{"n_head": 11, "head_dim": 64, "vocab_size": 8192, "norm": "layernorm", "tie_embeddings": true, "parallel_block": true, "lr": 0.00112, "final_lr_fraction": 0.03, "doc_mask": true}
MLP neurons of a small language model. Each row is named by its layer, matrix (down: output weights) and neuron, and shows model dimensions 485-580. Each number is 128 + 24 x the weight over its row's rms, rounded and kept within 0 to 255. Numbers have three digits each.
A block is one neuron, or neurons of one layer that tend to fire together. After each block is what it responds to, as a language model described it from the Wikipedia text at the highest values.

L3.down743:139133119138138103118125134152151157145139126125163095114117091170123115205137112136112111121139134175140177111175114143120132107142151142120098101123159140135182099139123137115101117129072124155153146100131127147106115127143163134107128073132130110056119138097150139119113114123112152157
L3.down1250:133156130126150129134141089100123112106122170148120178109148167090143157148098150097118103136083104130158182151088133105130133123152129138141141169128088124130179124062108127122162125139152149083098091119132150157143118125136146167060113106056141126146090178089155108098115129164099152095
L3.down1327:135115143168124112137093118177104142163100125095136087133124110093130096188137127137149127124097111139120104104080128148117111126112147136120144108154159125108122106136109130089145109106141159108111120171122107116134100105104126101123126131110153149138149147114074157133141106141155109143
L3.down1549:143100106082156153096138120116148133118144132123141155121119122124137112129099124155110124131148111149096140099129106121161120110132117130154126112144149137158168145117126107112101148133123078146105141113114113080193098056133152073084156109162124161141134100115118123138168103147102129131
Mid-word name fragments. Short letter fragments in the middle of split proper names, mostly personal names, e.g. Mari-e, Gustav-us, Li-s-elotte, Abdul-J-abbar; also other multi-piece words.

L3.down629:174128120100109158159124111181104138119151119082123091110177138109120136127137075141111078123138097097160131133118109132122104081106103128108107133106100146126152155108127179122179088140113134126160088145123119146178165087129102124150094097134116078168124097144131127113136147144107124147
L3.down1263:096124163112116134162161131085177125095175157098143122114160136149158130094108126155132130099138136139083071136122171133120101144084126138130104147126107135141111090144206109112119149142131135109137095147145125119145146123157134150109144150134117127084157118110107141115104081161124110165
L3.down1821:154104106157113129138130126150171147149122141141134122100146104118106136126134141127151125136143112129088120113183141152158102166116156111141128099114115121088097122118121145164095141181114101143170143169141102148127132126103144132143089140130142120145152141140103103126158122094156106120
L3.down1868:127137116147138146123145100154151130136138107166109158132169128113125154080135096129136089138094096132124120136109132149100138135159122131155103138117122113139145137082139099150117116068133113112167136127069160174131129146074115113145136113113119108124140135154145135105108106131084133159
Day/year digits after months. First digit of a day or year right after a month name in dates, as in July 2|1 and October 2|007; weaker on mid-word pieces like L-or-raine.

L2.down9:140140124122131150128169102129114114154096131130103163116124134100144101067136121103138166099165125151168114088138137143130156082138105129140162096123131125107157107150088150140095127141108128121170143121202127156080106111052175177129111124136137087106146111170155150120108127124119105137
L2.down266:164135121128131117162116190145086170130149114088147148149142133099111107109161146149167140119138137117132126122128152227110151087112124134170118127125091173165109157140160150148133155097130071135119082126139122145149075133093170130135094127149159120108111108138121100113088154146134153164
L2.down387:121134082161121097094086106078160115122110116092092104105097105142162125086083097169141139144144131122117132149104123118129088112159179148153099110134098166104135155137156125126132151092124083130128133121132112138161116130129184118106152117140108143157123125109104112144115146115116120131
L2.down1078:046140117124156189158120096092149103161104121105109135179084121115111108107131117139129127115182107127130136123122138142120118116151130112135104118121122113136182169141134150133165119118124096125131152132124091147125153138179159097117122105059135118145111136136112147192184137118141152109
L2.down1527:115146114169133122117165121089172092140112120133119136165132127093090085096109136109138187128163142104102083122127088100161130172167109133127153117114118110150148138148083063146106133113083111110163135113158145136133142121151113137098133132158137116115106086148108163178147142147119108116
L2.down1569:075169053137168133131128142110136137112111141113117106094148110125148117157113105107112083120142127127129140131139148135126139149145117114082104141121129150169177118149152154154170101144131115188129136114135156135150161084154107132123099123114119136103118128118127150169102132146156152128
L2.down2262:122103151152116145135111090097123131087093138094089154154162119095123108088180140159112129092153133140135110098127107148089145133170139117155103114103173068132148107137106134118116128168127089154105153133162176136098106129100154158138125158140140155111119161142095110092106155123100115109
L2.down2595:098122116121131146152157162150100140070139131114115114118154140124125139121158136106101109173124121129113095080112137074083102118094166104105150111081148133084108110112133103110096107119127136152156133131080129116119129159140170083099128152145110107164149122104091126136096158150112085097
Frequency adverbs, name fragments. Mostly two groups: frequency adverbs after "is/are" (commonly, sometimes, normally), and mid-word pieces such as "tr" in names (Astrud, Siljeström, étrangers).

L5.down25:165110116136108101151133141100127134104176124152158116085107130136126115100124121153151111165190187144152104145120102126087091096064146122123105149150151154132135129063156148134149100108136115134102138152055131127102131113112163143117146098145118127119109132148139115135174147140142121135
L5.down2218:142148093067114142069151149104104140131117122183108135148146116160120160103115098123117100136114113179139155116123148133165093168101116121144113121092134093106147101103150151181113137125094123151118130136134121110123084092140150188107158163140124116130134118095159124098190140135149121158
Mid-number and mid-word continuations. Digits right after a decimal point in measurements and percentages (0.23%, 6.20 m, 12.5), plus inner fragments of split words (nitro-gen, fu-el, alto-g-ether).

L2.down692:123121169123116157156169114106128184145141102138136122113154119092124107058139140146102119105116157123155146136121105153143168115110079141137132109115097117117088157133099109166138096109125152114131077141164138128120082131124115122192127093095131127115151151126137117140103119118119155157
L2.down1453:124109134157179121119146144105109128146118144135141141123119090135154181108108110148139121144096102111130122107113155142133138119134127127118141066149081150135083045172180133125114130151126124136114113167167172127138152094121131132130124099092122122149138153110130104085142112140124082132
L2.down1698:104102127116143142108139150119126103122120119162128154150133110110157102099157099129035138109139104137118123130137148131116119129100142149153139130110101142087143143124135109073108145165113133165134130111110146115137128137146131137112122160140103120146154157119154132089098149126128105119
L2.down1709:140109128147103125152082174109128112160097068154084115114144151120122120124134127129153122143126114125100080098159114123179145122149155141147104110136133133131126126140109116111148145103131108112102152096149147127106149143124137124151118147116098092139143085102077157152097126141128097147
L2.down1815:118116147113106160114102055114174104147124098090143115123165086109120132100110139135116121096139141089088137150097149184157114109079153150127096137123128150152129141183141061148125101138141150149126146127103161086163156158147137118185145135156150145121097119137082126085121156134110135142
L2.down1934:107098129105096094106112146170099147129162099144165129114106138126141135114173123115113080125149129160098195142135185137121130160161120093111171101134119133106121117117112147129143157097109126094150116099128123110127112079144111136128135129125145128110139114141133173091097124092166122117
L2.down2150:100111112104149120116130126153163112122101163159131078143112132130142122133115110159098149098137108116134102117101100103142099101122138134140114127153175147152097109135147129097134117133105089143149082126184157133109093132109171134092132137149167158112147154153176111162127103105097132151
L2.down2456:131176134120123123095133120136137152180105140142137136131108134156109150116098134116130072137114098137092126111125130163124079111113142146115131114116144114143120112126120132077103139155160143122110141125122120127112092150134121144161146113130130153111111095124092109165134096089146121098
Digits within table numbers. Digits of multi-digit numbers, mostly in Wikipedia tables such as chart peaks, vote totals and percentages (Top 75, 5,150, 100.00); more weakly, mid-word pieces of names (Fullmetal, Sportlandia).

L3.down282:151109113176117147088130117129135129138115126157124131130123126176129120124125076106130140164148137113153149168123149098118106170097114129165131130148124153138111080097134121167129147122157145137124152103117173155166147112141160152065134106108106140101115139102099133104091108114097155121
L3.down623:110086139132115162116128117174153146125123081133124103132135128139134122126139105133133155120109106113114141157121125128106151097108173116139139162121121108103117137135140121112122127087137129148117158095093147133142161136109137130157192164158136129108162145136088105128104133142105103124
L3.down1418:106128129123177125184099136150113149139122115162167113159115138133103102108129157078136110140132070110152141126125096121115134144107111111183067159123196102138120072118139093140153117100103159096107113133204150124111106120123127143143083128149107087123130133094150115149110125150158151103
L3.down1794:139112164136155140126128122095137127110146136123132171121163102139141108069110152073128158153118110103152148146113113104077144104134089135103118151111129142109067128129082134108165115116139122105122117134179113148143131148137122125126142163146205148123093101113139068124099140155129140136
Words preceding rank numbers. Words just before an expected number or rank, especially in chart listings and tables: Top (20), number (82), grade (8), age (of 18), to (31).

L5.down2031:123137099123082190123170110090126125099113139108149116149140151134136071084140124156080182146128144137141149129146174137093162150097114104084133098130108124150140134144109111064081119133121144136100138147108136133142171100118144107101160139131134123137119145114136154159105110143130147166
L5.down2560:125151093137116119075141129126118135078137113120132123106142140154146085089136116191112159120177106157101151138142101139129123120109108132094153117119108134122117170131098139106115191153120149118126151139119151079136127151153081145133146114133096112151096150157150122139119104153152125143
Early letters in names. Single consonant or capital-letter fragments that begin or split rare proper names and foreign words, e.g. Schwarz-w-aldt, Gim-n-ástica, P-estano, Albert L.

L5.down485:116094116095116156122119135218127165150152105154136106108147156137162127167121121118138126110106153142133159084142075142138109157103113151123154123112151142134136123153175145118118133130139147130123096135103156111141101105129121132109131146115122134099141111122143142153146110162131082123
L5.down884:154155133115144126096136087161104139136116102129147147143119151151113186132087125103105152138138124094157135083153115167157091102132127126087106113129132125114143133123132134124150150147145146135109127124126134091088132077117102161120117139112143126107112179163131092123137126154131115136
Narrative main-clause verbs. Main verbs of narrated events or changes, often the suffix piece, right before a preposition or direction: returned to, emigrated to, continues north, was released on.

L3.down1342:166113123127126131104105091088139130145117111155111164136166132160132144081124130134108127114138092134153146095097120119140150111135152183162136151115130162178123123158120158166164123109124135132111159122124155160139124151141119158129161094112125141146130125161138093065076099129121144151
L3.down1513:130113110133156126138106108095148147148113113133080108092168109132169110116118083107108134112148106135126136171114194126136113130120138095135140155171140141110134163061138148112112077149151141126117145132132090114134125155116144137138134099121182103173134167203138124151139135107100107149
L3.down2115:089156159127147141163139122140105075134100140158162125113097082109147166129123122100151116121149126081169128115139109117130155141105147114134146132173124136121118098123128151134137155161082135110134147109143123114128128153181118161149157089080130105120110111129078172124118075176133099095
L3.down2535:180111114168111129123108117092123111137117139139129160069147127139108145080132160115122169154088129167127145144104098097131158095138081173155154136142155111181138100098122152150127112124096127162155145140128119119120141160095118115138139139167098108097116106096163100136108091081137159101
Numbers in stats tables. Leading digits of counts in sports and election tables (turnout 3,207, total yards 342), plus mid-word pieces after an s, as in sacks and skater.

L2.down49:111129149158109126127140119100109088103125173135152153111174083129123107106138158180158120127156128110093125153090101083125157137110125143116125121146063160152125112071126158121143165133192124125156096102074164133150106172150149143155095106128119132175134129111084173092118109115090157182
L2.down92:147136138076119119168138143194092164105129133131106152114132060119147142120124092156153133130154136181167113131122131134122127139115106160116117098137072109143134121109150131122115160129172118136116130124130145126112097154163140133112128124065107113112115136114141110120098118106144138087
L2.down1034:183106094136125116101145114214140143114180098131134109085157105116117095110150123142135108134130115153147100129110156128091086158119112161133108137093109118140129180182148113108171091142136107124102106135124141163127126166121136147096109106121149117126129099113121106125120104172145132104
L2.down1636:167117119137077116092167137185149124150096145115123122139106092177108073084106130131057104140165116114129085105164138136110100124164101132139112097140160133134115126147090174104125115110146122122138134128114110098114164137145170131141112104173118092099149116117158125150138121119115125108
L2.down1885:105126083166107100100126107196125122170102162113140131143105095120135132034110126104145092131122150188090142112175160134138062114140101110132150111129118115139117129118134182139122144115129122147107140135120101128132080123165141155170136123140101079105111120157125107120149097141158136145
L2.down1931:128139128116150079138088180159157091115142155133095134129126080146153088043129110166164135142118158174141134143088168118101145110111108159117166122151107152118117139115155139123133124105137119127097110135126071122095168117121117124109148131108106106126117154135105064115148095127173136127
L2.down2035:123145113133142109134142159111145115119135131113101138126103101138135158056119158119112153116104099135096081139113133118106118144130099116081128102075171129107089126151130130103119171105120125147181132130105128147136132158134132157093160123157107077106100110127127126131173155128123189125
L2.down2133:150157084145150169130125119213174127101149089115118131115139112112188115154113122136152110129146144160161132099147104075093113128147108120106115093178133119146124121113124148127088101134113121156119145133110149119109152170158128147135125067126101135143086119172122122135125090134144144132
Adverbs after linking verbs. Adverbs or auxiliaries right after is, was, are, or were, just before the main predicate, such as often, probably, still, apparently, originally.

L2.down866:106122112143127121126115135112116138131150128151121139151181114123165102085128142141145108118123128107145171157071122149109151165106124162134112163111165163097128122119104124116119099095103146116088139126111141116144135143133142124158112095175101093116136124107101137140111070153132120166
L2.down1608:163144091164140146130157123104153139138163140139114139096106109092128181108121122128156098126129114152138120130137137133129119151184152118130089112101099121104123130106112154140134149121108104135101149123130165159092121085140105119107129144172152164129134160160124114107151110155129148100
L2.down2044:126102144157142125113139159128116122155114105127119104094121113130167107142138132112115153115149141118154117163140150099096120122119162142142112113102108136149166121148139131132141135188139145113114128096113133130097145149094093160099079138133122097122106150161138141098117114135128156108
L2.down2089:127094176152084158125113094095098136134167108111163148123152122115129132057123137148125146121123121165110126153091112124093125138102145120159120107094103142112170122078135085144126169124123156125099142179145075120115130096058140141133148097123158102112163129115152123118120124078153090121
L2.down2092:110116113103117137141133137055128154127111160134123157173131149100113111107071106084101103110079135138138147137132141128126134167116111088121097110141115146101092166081115167183144121096136182146110142184094153162181143151125103115149157119124126127116096119120128075148139140137154125125
L2.down2203:136142104164098100086159136116167125059133152089148157118165134148160161136118129113133102132138168109133106158143105171155140173144151089110157134128120119144137179106149140134105163110114141157097170122084145145138078148159171121142145104128127130092116140161071139152117115123155156184
L2.down2493:155097188123108086132158169124123148121117139120144081109153120143126122097130170108089157130205117120121153119117119169127117148129154116119160129157111085115098150151138117093115153116101130139096133098116123126107088139134130107113098115125103139110173183087089130147118115130113119136
L2.down2769:140055116071153137119137125114149132135145133137100139077126130062148130091144083144142138092166141119147129138140099124140120151117123129095116145119150135166108155124147163117111133099110069127106132170158153123102136119139084132178109136145160132122178134135149147121105120186099124125
Word-completing suffix fragments. Final subword pieces that complete a long word split into several tokens, often technical or scientific, such as an-ion, nucleot-ide, sple-en, seroton-in.

L3.down256:123150131130156036105123116169152116105109139141063179118119102168139110047110099148141150137135145134169177115169138143136090122174113134114153135124146145167187101124081152153167117145092134111115117118161171132111131118146133128117119144173105120143086135107136094129125106149143155139
L3.down1415:124147124134132059159133140195152118091126149149104159100110100153101101066129161173136127134152129164151127142135182126145097147143127136075121139167121136135122106122104164106117122080124120146104155145149142151158137157150146137106159116132085123116131126179157102146119078130166141137
L3.down1521:114116159124139131153122109091191119119149152141101159121109145162120150118125134163151131062147126122140116141114133143133157116138130127067104157107100135126106155125163158145156148114166109152130118159137155169139136135097129149126123166141094142133157129147131130142124115126162122131
L3.down1591:118134105095144080149098138105146163087111161153135159102145154151109129057130154140114143168148166091127123140153143138104133127146099124099141115140068154135157151066106131119106111089131130130144135139150163168165152106137144142129128176126114121137096121153135133126103100130124167137
Auxiliary verbs and infinitive to. Auxiliaries, modals and infinitival "to" that come before a main verb, strongest on the "t" of negative contractions like wouldn't and didn't; also can, will, not, had.

L2.down280:141131140116149152126146169145098129118117117104167137150154118126152160057098128133121115102146138140125158125172129161129120121137137125159131096098127123125092103112081126144146130142150133131127157138137138113112122186195115137164123152103136179124139090109086163137134084083151113099
L2.down419:136126131106130139140086152184143155154119124100115168182131150127127150117132125132114088101109155119111139182143132115153144121092146115128114142124150081143186146114153138128099149131113135114107162154169148103089149148120135140140159128139142142146110131123171108146122071099136085099
L2.down577:143129139140117110103137094072089117096094163126101127153136160117171149037113123122140145116148107109103148109140140127143115154136148124161093135121138137140096132108100154108130135147104104119184111134118183130114113122130161124138129150088098143135120126145112128126125123129130164101
L2.down804:096155123156163122154125148169141103129114148096147132147124154142150087107122089150119149128106100144078125124105150118140103173107108126114122117086126094126113167127121136150127161101143137112139114157122136142101109146156102123128174122138166149104104092121116117122164130149124106087
L2.down973:084099168157108144153139126124140151123140132081138149115104122114125152090135124179147142114115147133123124162097160131110130096162172129101129119149149087104122144155142105110145125145152150163155092137119126156148069102103167100117138117150167129113142150118090158115117141131149105126
L2.down1291:151166182138110128145121158181114132157130144080157101124139134113118161178127111082156112152087110147104139098144131104135145161128132071105158114157100102141140145123111107093084136164128141117130169188149126148133119111112131147117133154124172124132157107164202142141128141097147150136
L2.down2121:102142127149093131118123119220076115124085131124103135111129150103136117170145052163094112109104105155099136094132151144142119082125119152125143114093137124126115111120170117136146118182123178126122114138136123143157091128144141161119158092096097142114116102141122122096108097124103113174
L2.down2125:110105155093133107166137116128170113166121090106106144135134126090159141078109144146143110138102123183127111134142125144103125159161099137155097125106199124169134103147141155100132145160156089118148142124133174151124110151116118111157147111162126139096109154137136103102125125152121112147
Main verb after auxiliaries. Main verbs right after an auxiliary or infinitive to, especially passive participles after was or were, such as taken, made, laid, be, held.

L3.down565:111114125115115124137090120132097143168102122094116139118109180125116149103147078140133115137094140106126154112124127106177143168107127123164128074122110152126100134140139143121130131095141119112102126094167146145139115133162106139148124131140201126108124105137117098114137122165133115057
L3.down1511:127136096106118086130144141099122124150108123168134131126149111129106116106067119111146136118108164098167156132136168161155141125153123083127147070107149104131124125085163097122120121079132123137124150135132129126119125125166164103080116114117162151115142074138141099111167102126155162131
L3.down1848:122101147104130107125142142086133141147132155072147165133111208136138084055156091097118110130085111138106100113165151118122127117118111127128149167148078111108113145125141078108090164150135131138133157149172098104139103110144132131109105106144163151113117133123134123147131102138112155126
L3.down2357:132144131103108116085118137142096084128121132116098110153139106136130109152106115111158132119149114107115106133135143108102133101138111147131135107161160128148140159164159157122114138143125123138166125123139142112146136101187147147165148120125132122087141130106114164148115115140170126169
Sports stats number cells. Fires at separators, spaces and the next cell inside sports statistics rows such as tables, totals lists and scores (2–1, / (0), | 0 |), plus weak mid-word pieces elsewhere.

L5.down2172:143155119151120135153078104101112071192109140066114123093082105141066115124134113117131145128144169137116136081144152148119153121113156126150150089137063137125140137115143138141201133140161112131124149108126111082103126147135137128085137122091095140130147115118143152115135132087139166124
L5.down2243:169140110178166145100109097111125113148130130127134120119097112131131080099148123113147106156161161166108146135093169114107141139116179132151152106132104133124126177153139151144156115131173135141139125155137129118108092141133084150087132086141148110120120104152104139137131176082122123175
Numeric table cell starts. The first digit of a number starting a table cell or value field, especially in vote totals and stats tables, such as 1 of 100.00 or 2 of 295.

L3.down379:152126143093142163120095178147145110130142052091153088067102123120152162164084126140117119135114147179135107130150087126145120124100133137123110135118157155151089188129159130143143129125120146110111119162150098104153163096136118135132127089154109157120126151163154149146162146156156145148
L3.down380:120118120159102090105118129111102166122081121144091150182147155131137185105173165150109148130122125136166101141131111145117115119089172147194124141147112137142125152102117075162135146138124166086159086149127138149137135103110124096118109146157111104176115149126156131111128177127096120115
L3.down1179:147149132135125113134131115121166123120146133140086147122159113122185152135104101150152134121102115151133113126094078111210108124137126110114104099096158162154120123159120126172114136140108143118149091118121139135155131122156103138137150155125110145178154136136137149099097173149115138141
L3.down2778:121077103142132125114137136106142116095131118116135138141171118087127157081144107131147120121128104155113191136149047084176139141084164130144115156098129165141119116149101113142154133168123127141184125123169141182184122090136124137087129110174126134169133157129140140114105132153101142160
Passive participle completions. Past participles and predicate words right after forms of "be", especially word-final "-ed" pieces (was manufactured, is achieved, was found); also Markdown table separator rows.

L2.down994:136176126114115107145143123114152141153124134127106101138128112168145142058115179090106074119130097136147099119133160139142087157143156121146094116106149142103104113144109102127094122108156145161147139091080118117091153112109105152170130120132091153128133171131146158095138103089107096130
L2.down1614:139079115171124114124110150080104145103135140105127115139143163144145113059162135148095175155166137113119140143099113130096135104147157141129103075119088131159125117134132105137108127161124150118126153141125064145143159127112142137189118082144113127080094139101141116127155119142114139115
L2.down1619:114148148098124141147156116066094148138164090129150121123115132160126092059149112153136118132114171111107133102140124136106155166141118122122124124121156141156096144144119089110114137138174109120137123143129141131118096102156134130150148147137136172122140163127142156158159136114109088132
L2.down1900:147140128090107133120152127109112151150159128107120168107149125183122113071126085127119106153171133123154142081122107130167126127129132147155069128140179125137150116137136085106111164152105092135154115149092135143088093112152110135145138095112149132175136134164148104090137094118111088078
L2.down2023:138111142164114107102128151117101178112116129108102146139095118084164081097149127137129115117119169190119096146101142133124108132135114149109100142142153154107142161138133115165129128118145138138093132131103108137149136147141172137132149115119147135136131142176097139131126142100174099158
L2.down2437:107136131162121099147151130047076143140161143107111132155100119130120152083094119113142171137126137118166118120144128096136153111126139095138146135186132137121137120132126110089084130133144155132147148071117124113124137118154101089139104139143107106111099062171163107122149115131115132147
L2.down2541:136134131137085126132155101130125139124097097153111128090102128130130108092159121145133143098154147107180129159134151121128061132170152105120129126123146111121066176140143133106133116090099126115101148092120121137126129118187170171117094121063124132132121069149166148125166106187131143129
L2.down2619:106124097142117101122145070108161112119123119150156143106100135148118160092102125102162116106126152117125159082138123137154148123130169099134122139116178147115168143133123115117134113122122115114122104146174169160113130115154112186136141123170124123138133120140119160100106126132136095107
Structured list and table delimiters. Separators inside infoboxes, stat tables and lists, mostly semicolons between numbers or credits, list dashes, and colons after field names such as "Area code".

L2.down259:067125111146105101135119122065104136087108134124126155162141132141108129088153124109111139133132135115158159127146136097159139110077164174122142110149135104117107136102088087163164110127101169113113109168145136131148146146096138127176147142124120144125120113149118130138153127137049151137
L2.down338:138144117157123102088144121200134101166114136121135128152111118111130143230176114126109141148139177118118114115126131150119152103162120129137141145145113149159110123127137126110115139125117088101101117125124113145136109098104130188090121091147134082137107116113145104089165119160130138150
L2.down526:153140104121121147144121097086143157115128080107111126070119117110144109096128125096135120103182151114121097168102095124154103099157084151109117118121150124113121150081100147130155139164129143141091127129148119095115136131112145158122119160117128129152141145124136144183111173194186147153
L2.down831:075140162114111100130129102097110145136082139093122147127105120123126083135128110136127153145113122102124131139089112090102146129132123140115081117126144084135134162115103119137138110084121102138133112171150130111133178132119141143165174091153131093176127094153147160092122111133106123127
L2.down1662:147104098131103111100117134135128113119144083121096168158142161143133116081127101132152121138136168102109104158108116079122123155147157132152113123151137098112100133116140112113117098156125129117155122158152161110143126151061101120125148113154128079145105110162091138128121114135141124104
L2.down2236:134135136156123104130117111144148104109100137156122181114114118145122113184136165161124131066130153160126148126147100135182167146174089135108158167161108151104151108130084136104161119102068131121118145097110146128179135152151131159141111100119115124116113090144103184128128091124125130111
L2.down2387:142172162153137098167116133161131129100111136103107131135143148150104153118172101114093144132164145155147149137137122101089137116123132108182133153163140120138172160073115062115142113112125134102149135138142116135126121094126084137147112144153113098129170157126154148109133129180086118124
L2.down2633:138124107081157116143121089183135131135123125087102127156143073129153096136107098108083113092128124186134113147142136118078114129131175143153147153117135108128125122106145117100118095125111121111135162127108126135119142134112080132148180160126148129122145146139135155123154136122165152133
Country names and year digits. Fires on country or place names after of/in (Pakistan, Uganda, Poland, Calgary) and on the digits of years in dates (201-5, 19-7-3).

L5.down76:141158061145119124152135138036114124117109134119140139142148121149145132080090147073089115065161135141166137113133111117120122145115165102106126111086116107087124095114119136149144137107137112120153148130127154098132185150108110117135153089129173147115130082116104126119120118113100125148
L5.down1139:098137122173149132141141104065103131069130093172090139141151184120118115060135109168138140141105127120065097176132129112110117098145129099143130148107118157177142124116116091107139146121108101107149107161098124109149131102121145147115155145104111123129122112118110102170131132103163111144
Mid-token continuations, mostly digits. Fires on later pieces of numbers and words: final digits of years, decimals, UTC+2 offsets, coordinate N, plus mid-word pieces like less, bin, ri.

L2.down57:116120137133126133137123143063108149125132185141171145114167139097142126080149124121098134147132101088111135151093110132139152135110117135118136160124131143127127080095122117118124112101089153091168120125157148139130143147144111131154124107119105161177157128108126163139095116098099115118
L2.down437:137140147127128102151154097097129121169062117093123130113105139155132132081168141082098097132117133090176135136132147121101141124125119138136155131122125120128129127131134133097113107148122157131133128134124119126095158123124085132148132145110146156150126149096148096111101123123130122160
L2.down1425:167137109123161127131145127137136146101146126097134089125097131099124153113155068148091132124185114154182105145151148117123132092162160130134130140131113113107125136111146133120131096116147142153132102181178145137134109095141168143136098091128138117114177133140157110133124141122158075136
L2.down1525:145115142118113145145161104055142127085141093092123156135134104128129123076132162115059148128120129149101123142125081095107157131103136132111135134114131171155157144104125113134132148147151100124144107087124140148144114108128101142095114139126146133144137134116139124081138106092129102120
L2.down1618:117151114108124138128085174066144099138142137180105134144129156096131129121149135112142124147166140133162127143109116148113162137070151124150178128135101144126113093127072144132169128118124150122084121131130148147162120196177132158143160156093115139134134102135174118136107096140086117163
L2.down1668:128119163105096142152159176094164108128165124127149133124155140161148112064134139137130115134117110148092129106170174139128127103119158146139092109069116119107102144154158137105135106101165149104088117123139085154106120093136153176107129117112122125125120138066134095118112166144103120105
L2.down1891:129116120108125166146138098035129110137159176089119131116110105129089167026116129125158133119153164107146126116114119152090104127134116135136148112146134120099155123097140141091095108143120128152080158125088140087182123085169143147079153155092143114130178151133159157147135115105095136076
L2.down2788:171100100142172104135086101060148079096131104112139137110139120115122106063139138130143134122150100126107140106117104094148131059132117100086097108150108154144113099134106138055128121061131123109150124129142128169167130071109156162128148078164117144190122158114101082105120130113110126114
Statistical template text. Tokens partway through formulaic census, infobox and results-table text, such as the slash in density "(60.15/sq mi)", "householder", table pipes and "votes".

L5.down347:177116165122107107103132114138093122143110116166143133140123158141141101105148088107116135172146094114159132117112115133104147124111150128166113150130174091095085158128121147114155159138155140122122132101153149129136131118102155131146142125111143136094175143112120117123127144130111112135
L5.down606:091125149170150085127131122089079133130132135123166107157114105129119121078122143130140118153136126115157111126090098134114147137116125123148109129115129105089095155156099104093137126126110130132146106098112148145129140152163133138165086110093122130105165210124122097084144129138117099135
Music chart rankings. Tokens inside music chart and sales text and tables, such as reached, Chart, the 0 of Hot 100, Top, and × in 8× Platinum; weaker on other table headers and records.

L5.down1261:115107129110129132101124108028137112169126167129144158130122102126127101013159140126124136121139131123130102121109111144131141107129117101171121116120096108135124128123112125113182129147096119119131107123156117140105120135105126114144123113119074109127140124101122122118141140153121153096
L5.down1384:148127135136126121100128125105114090151129166097160102120124150156137137109141092133128121122129114090153117108132138095158119117133139090134119137129102136093136095111117095055134119127111116092120124120164127117137116182104111147158111099151139124110107108150139141128106118154149155121
Numeric table cells. Single digits in pipe- or semicolon-separated statistics tables (football appearance and goal counts, league tables), e.g. 0, 1, 2, 4; weaker on scattered mid-word pieces of names such as Dal-sbruk and Bach-chan.

L5.down738:135113099133126141154126141123119144144140108118141128127110156152143150122164158152100112102117121132110119141153171114097095107138171087130141105125122110095090115140172158096138100111121125134178140117132106127148162112121123152119094181145120136114138121125078143107098126141101146144
L5.down1923:153126114135107125112116156131117156143131110099123143142107113159131129105134152149152085135134127126096101130118160128156107150147172088104101153140152117148143134141057174129129159108121085129161144157159126141125086099119108142105101063151165122135120121159128169141174106114110202131
Year decade digit. The third digit of four-digit years, the decade digit after 19 or 20, as in 20[2]1, 19[9]5, 19[8]2; weakly, words before a date like September.

L3.down102:104133148146129130128123136177134071149103137148118119146164133137143132131131167130161157130145156060117158159101123136140073145159118125133158154138117104092102176105141113121143142116165123136105151109107137159081134138147101141129141130176118136147174084159117132156049168125149124043
L3.down106:150136089127100138090186148060127093099139136147114140103119131125137171048095151156148126125120138111065104101103145114126140131103130150135139100161121110092133164126120133199065126099123119112147163182136148168152120140133110164102149116131157106111142100160121139147151136135118121139
L3.down198:119133143141158132117160112149152131160145111146159138117107134063105144123119125109172118177131115101146087153094129131197129092147147117126144122089107153125098113127104128176092054161082148151147105113118163122135084142150113135099134121162124127150135148144138151122176146112140146134
L3.down1510:106127157129119106156133125141136131127120106128146101100105108160120120076121150128171118155100143157064096125112151191102138114171139109133114158071142107129119153116119125106144082144119143144144165142145101158073078154144123131122143103105167101097086121099116118116166101146136152117
Mid-token separators and pieces. Connectors inside numeric or technical notation, such as 5-HT, 4 ft 11 in, 8–13 cm and mol^−1, plus mid-word fragments like morph-ine and bact-er-iologist.